python train.py --num_hidden_layers=12 --hidden_size=384 --num_attention_heads=6 --num_key_value_heads=6 --head_dim=64 --intermediate_size=1536 --vocab_size=8192 --hidden_act="squared_relu" --norm="rmsnorm" --norm_place="pre" --norm_eps=1e-05 --positions="rope" --rope_theta=10000.0 --rope_fraction=1.0 --qk_norm=true --attn_scale=0.194 --bias="none" --tie_word_embeddings=true --parallel_block=false --extras=["capped logits"] --init="normal" --init_std_qkv=0.0293 --init_std_o=0.00598 --init_std_up=0.0293 --init_std_down=0.00598 --optimizer="laprop" --learning_rate=0.00118 --lr_mult_qkv=0.4 --beta1=0.95 --beta2=0.95 --lr_head=0.0144 --warmup_steps=227 --schedule="wsd" --decay_fraction=0.901 --decay_shape="linear" --final_lr_fraction=0.0 --batch_tokens=131072 --max_seq_len=256 --doc_mask=false --train_tokens=490600000 --max_steps=3743 --dataset="wikipedia_en"
MLP neurons of a small language model. Each row is named by its layer, matrix (down: output weights) and neuron, and shows model dimensions 96-351. Each number is 500 + 40 x the weight over its row's rms, rounded and kept within 0 to 999. Numbers have three digits each.
Before each neuron's rows, "raises" lists the tokens whose logits its output raises most directly, leaving later layers aside.

raises: "es", "es |", "es in", "es that", "es in the"
L7.down1013:420526479551481512586585504516495488519524521469461512473474468530438499504438439461497470504574460572480482480461450561497507512510519577495552584486493483536542514515495490509516456550527504504489470563526477493541517503354540418484514501548551497488554455473535500465434489488456511545538469453501507512400448453577521554482588535489548427443529479461517492462518570487523495519536536525446529476516463524506560545510468543508549519519493519480475533505359495446496509526518467516452584480468459555499484427501536490481528523460492543429522509499519546462539499493459411470488455532516472484448484445449561512501504525504531519445467576502545533533470509502510586549445466505511566491448529502451549421530571487430486411545487437500531506482482496491581546552504492

raises: "ization", "ized", "is", "ised", "ises"
L5.down764:513490531564489469463472481562491473522469525438551439486489492458540551506480557537510393443474556439496541495573462429490516562475507469473485503455434534459458524506516500573488489477516574623428448504519497486595584441528511514545469446519473467496514564479450545482506443489492398486509447487482451505499497526504561467496516525543522474468478490491523462513406495485518494516510500562493521473495468583434498530503498537474510451473530492497541447513501603554480553515416533547559475541471507538493523567548527435534484486573527543507489554463564467501480552542602582470520461509572448556474462523567431552446511500525509525502472439464508499460494468523532539533522545482461499499501533520518490507507513454501477555484535509477534456466477520464551598465514484

raises: "ure", "ures", "ured", "ion of", "ive"
L5.down1364:470547463531518602439492425546538454504510434508491457534446539528572521433511535482506507488516473529497522487447519421491522436504472569514428468521406473472498482477492555442497527506585519541523465583486536509528562492514533435531511462480474455443449510576453488481534426506434474397441511481521436486454559547561492497510508522436452550545496460505494524441531565513564472459419490508490480529529490522495502445461521474449550446483410476589532424437543485560495547506475500553525534494490481527537543528518508477435485487458474484531564457496497384465459521510489517483513534539475472493507552528568502487512507540565472491507490465424503468474448524530476509531485456571583487487566476504531483432479486467490559557424486483501543521440545522498466547476566521

raises: "ress", "ler", "lers", "artment", "est"
L7.down855:496476545518417566520510419514473528457478473464510495481559471470531437543443543522509383481496463483487464515513506622478478479477516454575493500517506512449498487516514438466438471528462472567530514460442535536546539511496528521483552548487446512479400442476486511452480495508497532507534531453480439439418528467488493562496530504466422446481492502464521530417500470448452499535515467508413456478483506465519449467486502486548553561596466490548518530454480500517482475525562465511518536490487456521456489555514467492492486602429511494541487463516487590473462471437532455515542502544598470463517519442545457375531469462483456469503454502601435487526457533587457519517518517466560496511474509458424450449483498494487478520534436498478506605499540507425448484514494487

raises: "rupt", "hes", "gu", "ks", "ch"
L2.down1203:460577554473580546457416452508553515503497513520527462513454546531526542469547543480478502426421513492431425538505500523499538469555478487510411523513527438440510556460497500506495466472526535464543502436477469409464436468442545568494445475439469577476479540522518561481547545473537523526489465495494499557502435522506498587418553504508522556518461502537498413473490489526546576466452462509567478488474476493539538563488478548459488586489483493499511477431560548467502538502500504450484512465472523475507465548512533516535456462477542539481528427495497505458496503421420432489474517510465528479550523535567444500526519430496495433467494478440475510421433465533513526475512524525466456529492537502516560511507418526527527481498474540498469582366447476533535511532495498

raises: "anic", "en", "en.", "en,", "en's"
L6.down798:468497513476553524550519459522558454498526546570547480517496511533509546475549544496524439499519459493465506476501549561482485521505562478508457404553526492543519496501481505508572507559529466500469528558564514518485597462494557473527448431524481491535446477492520463511498497572544384510520452517483499482542534586541514524402505479454512494527486540530477460472497493556481498530496495498504533480581461474437554530462493447500449446502485544489534489493554469551573481475528479479441527553480445473478483531493467555489494441585490526578580517535522466473556477457485491466565510500519530463520490513529464513532489549450490478564501478538496546484594554506488457536495567480499534579521557448465464477529498473497531495499521552499438485536495544496435420469534571

raises: "ict", "uch", "ix", "ikh", "ynast"
L7.down668:524483560465545461445479512495468555513498447477464469582467502502507466487466490445505481400486455481465487532480470524556451440427478524545481427468502514468463559514454505488496506525533505476523566502512476496494542497500487510443596504537459506479503483469452505446494516476430474459517478509522401532580498502459560551431502507479535479491517490458448556518532517463448473442499549492452508493573491539551539481475509469487492538450502470494439497478493483527466495455493507475469468559476533510511447539487473486525534540485458485443528501466544522498524486492451508484463426525526434541500504520528457545584470524470423616522510547453490545446527447499470497421507507541494536449429523531507546479485527439455549476566558574528473509440509419502490450519462510

raises: "ings", "ily", "ings.", "ing", " Poland"
L2.down400:520486510501443514482539464480477486471461466436487533567432586575453469551487497546503504474524582545490448479498494453480475392557486554452528530467449520513568514524463518441533534518517464497531454541531542478467471520506446500508466552530510478497547551497484504475532502518448567456495451548512456508486525451505502533459437570547438541494452482516483524470452531470526547493513527540546496520480544506510486490502511456559491528576562527513567450443476461432530492526473521541514527542439602489487538473467481447512438499532497489539526593503472483431497513503475511534599540506476464522528477472584524474520449488592547525493440536488528477516529564464473519577455504474545466544482541475595525490584456427548485491501550512504527476494514568385555465455485478